MLP neurons of a small language model. Each row is named by its layer, matrix (up: input weights; down: output weights) and neuron, and shows model dimensions 112-239. Each number is 128 + 24 x the weight over its row's rms, rounded and kept within 0 to 255. Numbers have three digits each.
Before each neuron's rows, "fires after" lists the tokens most often just before its 100 highest values on Wikipedia text that the model never trained on; "fires before" lists the tokens most often just after its 100 highest values on Wikipedia text that the model never trained on.

fires after: " Com", "201", " com", "202", "om", "200"
fires before: "and", " |", "it", "un", "–", ":"
L4.up631:116081132128127125131102145113127112157137155170128131143135146134122116117138117159099082141126132145105155146115119134116065154159122136137168115158152114132121145110136115180119155159118121140087156110127170124118151137125138131121114135141121091127169101126160127102151103132055127133143127094099163134112131130140099138112040129105099098181145106131123133135137141105106127129120
L4.down631:116099144170093124151120143129122122097130152124134149126134154106151125128134166139127175134100128142099146127147093163148174126143106146123110126117120131102099052153177099159134155128159136084115126144169163149154142133129149124092126135159132116132140109149123146129153139124149132103165099110120137131101180136140110135115087113122167153111134126092184158137122164090095144176087

fires after: " c", " h", " gr", " C", " H"
fires before: "se", "p", "y", "ry", "n", "ri"
L2.up43:112155122140098132099130137107081139126126153096151141107168148163134136097116152120124139102122127087149123125090091122128102124098104109137101121130184130109106146153090157120112159148132161138073139157161106168099171114118133138127144104143163163150153152190114143148093120158124112115136113152184158124101136132130091079134131118116118189128118137121110075151099140149115140163128
L2.down43:155148131118099125116123156104099148150143114119104136141148127156171174126139144150106158131129101116157121107124112122128130164127146140132121118109171118125118135127131146119124128140102117108100170156167101175087159099118129176130090121145137126182150099153131122144131140139175123170134104156162141127091162118151129084140134119095119175122103134142112083138068113151123130131111

fires after: " de", " p", "ep", " P", "e", " le"
fires before: "ic", "op", "is", "ican", "t"
L2.up926:123113142174139136093127116140136125149091121131130169148181146078117102123112102175081097170143138126120109117092097098170137139120123157157118115110167081194134106118107079112145133146079138156153104123101127123127143111163137106149116084132146117123124128104118113100144135064121122137115113151122110159098129098136123149156145160113138164133125144086115126135116126164101108116126
L2.down926:118122125163103154089136124100133084131102109118123139168139154111111105086151123158126087180142119150131137164123146103110119121103080119187113096120130124171133094095100117159118152123075130154120096135146126095119155156174128083157118102106122141124139083142133141136155145091134123104110125156113179162136126159142100116100153111138143145122130120103127136114135141137115172111130

fires after: "ep", " ad", " app", "up", "ic", "i"
fires before: "t", "ic", "ment", "ican", "is", "ance"
L4.up519:148104124148088115141092115155161116100115128128182119106204135125107148105125120113122138171126101124138123114117141120152149133135079126123094111101137139167137137153107130133142104147098081147139159158118170098155113140128142105115124097122108119103136115137075111156112181145161093105095122144125109162134152141108117147147116096150089182173131116109146139110119089111090124164132
L4.down519:111144096101125151105109138171115143152123137127133168101104131144124142141108145148099138141116135125195127112119149126102132139148143106093114122160110103118149124153107071130116148090133114127150165141154120138134121104158104087143120118152146109114125138108092142172144134097127162116138111140139144123070165113137173135106094099069124139145157103141145138114163099147128129119072

fires after: " F", " t", " T", " I", " b", "b"
fires before: "s", "ce", "c", "ch", "k", "e"
L2.up366:130136134112119110133142131151110131108183133172131100100163124097143152112119154133107113134092138152118068107133145114131150153144120125136132166105158118125138135100164137121115151095158108156155118119156035092123128145109108115166130149087136144145132090141115108130155147134115138159131151145131143138121110101119114113129111123143128082141149110119145129127119140114126108146117
L2.down366:154134126076127135141122129166129114154132122124150130093158146104170129113090110152107106149126101175064089107141143127130142130131145105175140170112107096148126135080084120108079173092129130090155132159125117129125137142091156123151124121085117136092143079112128119112142116167160139158095093131063139108079124136134123121123134148147156092112138090131143126145167156133138099196143

fires after: "u", "i", "e", "g", "o", "ra"
fires before: "ar", "y", "am", "d", "b"
L6.up633:139121143097129181141125127138118125151136125158157136103117118148093134144098124158098104151156097119154141116127096099170148123162116125101100068142130108134094118146113114128116165128140117130156097123101102121158070153137119133084099141140139138133137121127152072149132123135127116137144106089112130150097146115112106161138080157140174108215145145141124133153131136116118161174126
L6.down633:105138073147084106181101124085116143126143143133113123143130138119143140150171113148152091108127105075130122099154112133082138072060080126117182133117126121146147095116105150153141112142123135128122101155153103100124195131127144102122146107132126092116130142180094131156122114076153116135092103166098132135103144098150146124131140115135100154143145130115194135132109137163102121125112

fires after: "ist", " p", " D", " C", "et", " P"
fires before: "t", "is", "s", "ts", "ition"
L4.up855:119103109117087119128146083135144132154140141118103155127136120127141151097154150178134123152118089091144070126104105149125075142114103143127108090140143123119114137126143121118137151130096117132111132094129145104139131141132139136160108079104130110134176115136108134150097133065152139125107134063139087074154178117129126137157114129125125126183135165124115154118134130139124140159144
L4.down855:130083127101103127102144124078144118119115124107094130157094101103151122141140167140129142137113119145119071115126082137121099160084107106157186165119141106144146108157152125112111140172169131150127095069125131147136150119148145111113112119118112096117151115138135153140125134112142132157132147105165110155099115166084114125151152114131132102122121152119097164144150145099143138112096

fires after: " ", "201", "200", " (", "199"
fires before: ":", " |", ";", " /", ")\n", "–"
L2.up23:150103086136100144103115132098116167143130166109125162101133160103076139110117154168143121115124166135158122133160158144108102139138099125147118070118141116111137147157121136093148120146170190132142126155151146167143146153081140084111109167175102114129188138151151126110117103127104134098148153100130096096156083145094132152123113119136115121162133095131137138094097122127138142150074
L2.down23:117170116148103127154100122159114194151084149139150131125117142088135139143167104111112162139137144173114114106123122135118146117154100101114143124167144124102120143154119140093080144113130138133138111149093114169134192088064108100144110143186112111140114142162156127111154122145131121096161120118128102116112143092107109136110144151120140145123114135160130159115104103124127123107146

fires after: "al", " Ch", "a", "m", " J"
fires before: "es", "orn", "a", "te", "or", "g"
L6.up709:093103149134156119110115097160097135192131119093122146140118149150067138124127126085135135118151134190112142148077144155133098113117142135171098138118124141103108143158066133141109128147091116115118117135171143057155130130123127139179104097164105095149107133138161119167136132079128123144128153147103148164102144138118088172088097126119139146130124118134146147135157143107159133143120
L6.down709:151094087136133147138152150089132165161114100141160126149128170103166156151125102137139100115152073130112112133093134130132149134096098115173168135138153167129153121139163095105084133152134128176108120133131125092147105166114148125124117129116099145130132109105125127124178116085141109139148145108141145122149123126124113143106124142078100107151106127082142107124135134136141154170140

fires after: "ng", " f", "g", "n", " g", " F"
fires before: "il", "es", "ed", "a", "on", "."
L4.up197:125133155099131097117123127160136139160139143124138170127117155181116140127118147105175107126124070110150110134118124120129115147142126166153135114134130111118142128123149099121098147159173142148121092182111156133146185161149098155099119131151139104129169146129128138177120170139088151115125137135138107119124133152101134121085120115157128142131113115169142103122091119105169147144133
L4.down197:142078130140098157108117124078145125095152126101145086169100091068142087111138091140086113140150148135142157090155158126095097140115137100065145171138146137153079129188074124131149125127152120114110121117110085127142156109130164094120088112132145122139155107137136106066145126093158123155141118125107138068153154147145113098111182128143128156148114156137151086133144137135097119117131

fires after: "ep", " N", "an", "ver"
fires before: "ember", ".", "ic", "as", "ican", "t"
L6.up344:122110109123109111134103114141138111112139123120128157134141111137170116129094141156164087141132123139127162112133118112107141123202081141125130113121176109112088127089121114177152135135129145191157135137134145092161134135141136170143112174111099154111168118145099135134158145103113129157123127123134087117093108126091151105123144123127137168106104115105124177099172093116192145137145
L6.down344:117185151129117148142081111144167097124107115118142128140104140107139109133161145133105155108149132130126089109126115151128139117121147162126159082139152115118087086131111128124062130098143128144135094061098178133088125097157137116128151142103166116155137158178128157152143135136085162092129104120114151158118170140179126132138103140120160103115124082169152115117106139137116095089123

fires after: " S", " P", " s", " \"", " p", " D"
fires before: "ool", "y", "il", "er", "ot", "/"
L4.up252:139136160124162068134140143134119097116127154113153162132167120124107127123082175141080122141148112148117108141119108109101113103159078116138122155129102161105093169159119119086138133059121143146124130116127145141109095102123096124130106100114117139157109144120100142112132133089145141114140174147087120104150123083128136113116125157111137104134128169082140080096130111139115132149089
L4.down252:155099116143077148129168136108126130135092097186123133111146166118179121091125087141136106164113132137100104145124176128131127108148086124114168079102184114089116148098126109128112136136133111168091161100099085140124130138134143154111089165123128116119138145131126137124119159139116154141146160145141156076150141155145148129131110127099122127108133163123105133127120124125153095144131

fires after: "e", " c", " a", " A", " e"
fires before: ",", "ur", "age", "y", "r"
L6.up401:122144119179114142140110154130127128154139130184147122103129092100119138108157174162121177148134118107132108086088112110132150158186160122116141086144112119120122118148156101137137077146145132130142116128133147087135097147142124191145155119147156123086135115135147141124111134111118132145073118105169097134135139139112113091111126140142113146128183115133132174147132122134130130106157
L6.down401:164158178108169099150155173157136101089116089082139099126119134116116072131060115139125118089122123117117157159139138133135138097154134125121094079135144143153156130139125159127169130117129173176090107133110141143127136135120108139089111121133139128112155106141094113167114090103094105130114164099166104172088107120091114126173162135136133109143114141137107115155110140091099156135163

fires after: "199", "201", "200", "196", "198", "195"
fires before: ",", ")", "\n", "–", ":", ".\n\n"
L4.up654:139154145144123128124119107133118169175137113104168123151097143090114138103171147137119131104129119172075155110116076111131103114131155099113139150118145091141152145100128146113152136131127143130142120123076114159132142133152122103156146133160135142099145135135135136129189177120120146158145094125110092147171120155110115113107098144135096129145186116117108138143130132069133102114123
L4.down654:146099153150136167091125138081149103129122052121161118085108124110127063122120111105126155103125162132138122119121114165154128155135119155148098101138130097068138069110134112123103070184145135141104111107138149172098128091175146128158152140161148115109147086114143168129130129139133103118152140158132174126153132141130099134099122114157120121151143116116095128129101145117124149125148

fires after: "eb", "b", "ig", "st", "o", " t"
fires before: "ary", "s", "ct", ",", "e", "res"
L4.up455:148131110148102135148151164180128160097085092126119112118103133131125102142114113164082135141129149084104133137147140098140135054134095058118135109132121100143153155147145113137167123076143095121150095151128074120125127157125168119097118186124121153149120094148127170164142160163149123114115122137121128064164145093105155121134099109145124149110158099111110155120164092147134138164133
L4.down455:144130127075125151119134137143127086115127129134125117120171185125098109169161160134162102131103156163155173135153138119144092138072108137102129104149132111091083118151089122144124153127141092111141109128166162146125104119117092154146158104119116092120101135168192132126149151097149105159168170137111153131163131132170118115121106088095106121084124111114143081125151097125121116121125

fires after: " p", " P", "e", "op", " C"
fires before: "ul", "le", "y", "ot", "pt", "er"
L4.up992:130108124119102148136149114126100146130085119140150131141127109094107155109126124164129127172116108115125121125132117136135136073134157122164101158111136145108123109139120099167121109126102154078115120094132172114087161145096154135153125134110144097159147125123111142065146130143113101132127116116095110090109140074140137186105132127109144156127143143157111139125113146142116137104085
L4.down992:168099137117147130179103140136100140130163081101105115132153113150161162131111144148113116167138153088147153114150097138113138155095107133133120116119135127152102130113115190098133174130146086158131126113171121135109114136186073144066171104114074115116092116159149142168079102101130108141100175159109128146110119149153131141121097121160145127111134095139149152121140127097113135130124

fires after: "eb", " st", "st", "ire", " B"
fires before: "ary", "ct", "ction", "g", "ed"
L2.up613:138145143177122104138097120153133134120117161131105137111145100119118110173146097096169104165157136136130120081171136101126122079099107095113078124113091147095156100139128129132140119140123104159196101170149136110122083127131139110145115152162157111133155135141142167132110133099151130155114103157110126113145138172127119122131127123159134122169160110128108132119147143110088137149112
L2.down613:114176127118110133142143152162130139171105160132115151172117131126096125151135115134125094148140150133140117101181181150096176121078100121094112110097124124120159112159165112142136127139130125146122126134138100071116119190144158128136136125080124140142156144166118125116140142119141130144118137184101129108168107126123124089149136118179113133171163116101124126088129137082104092107144

fires after: " com", " Com", "u", "om", " p"
fires before: "and", "un", "on", "ing", "it", "ings"
L4.up140:087141131095133164163082121127113111108184149151114126144131121092141106114113087116131140152145092101158138157145142125128127136165134088150115132193147110136124123128148107112126133168136102098127096079129138092148143129164138140105136122093097170112125141084168087138150144112092128126104139126122075121060155157156123110087088099132119118144107127120147092140181096135138131142119
L4.down140:111109146137098127134149161136109133132147093088095142127111154116153134148095122136159160095100165135070149161118135182092119127143059108101092155138140139107125139133119113143110137147145145165144127130117130121097153144136100155115096122146114098111119103117172146127086099160130116095159089145169191107122133120145152102076144124128084098131134142108151112113111125104076108164150

fires after: "ep", " p", "p", "t", " P", " app"
fires before: "er", "ment", "ent", "ed"
L6.up851:134164110144145103093131146121096155141114108172131141101164108125103143099133169110159132122151109125105157124090111120068186157130134139139084091118135106106134138163151071112126162123147116178159096143134135145065174125152168175103121130130123112135158133136081151124127174152109149123120160118141132140111124121142151099153088119160148128102134132116122117122157132168103134133115
L6.down851:118139060094146136112158120100114119155168125103156131104114117125105152137136115134085159135075105086142178140104121149149130103133101133132099152143123120172149113138095103129092141112077148093151164113094132097084082145128121125121096136170121136061142122145156087151097152121135129132099132120151160123132136125111123131135093124126136117166190159139092120153105127168125101143095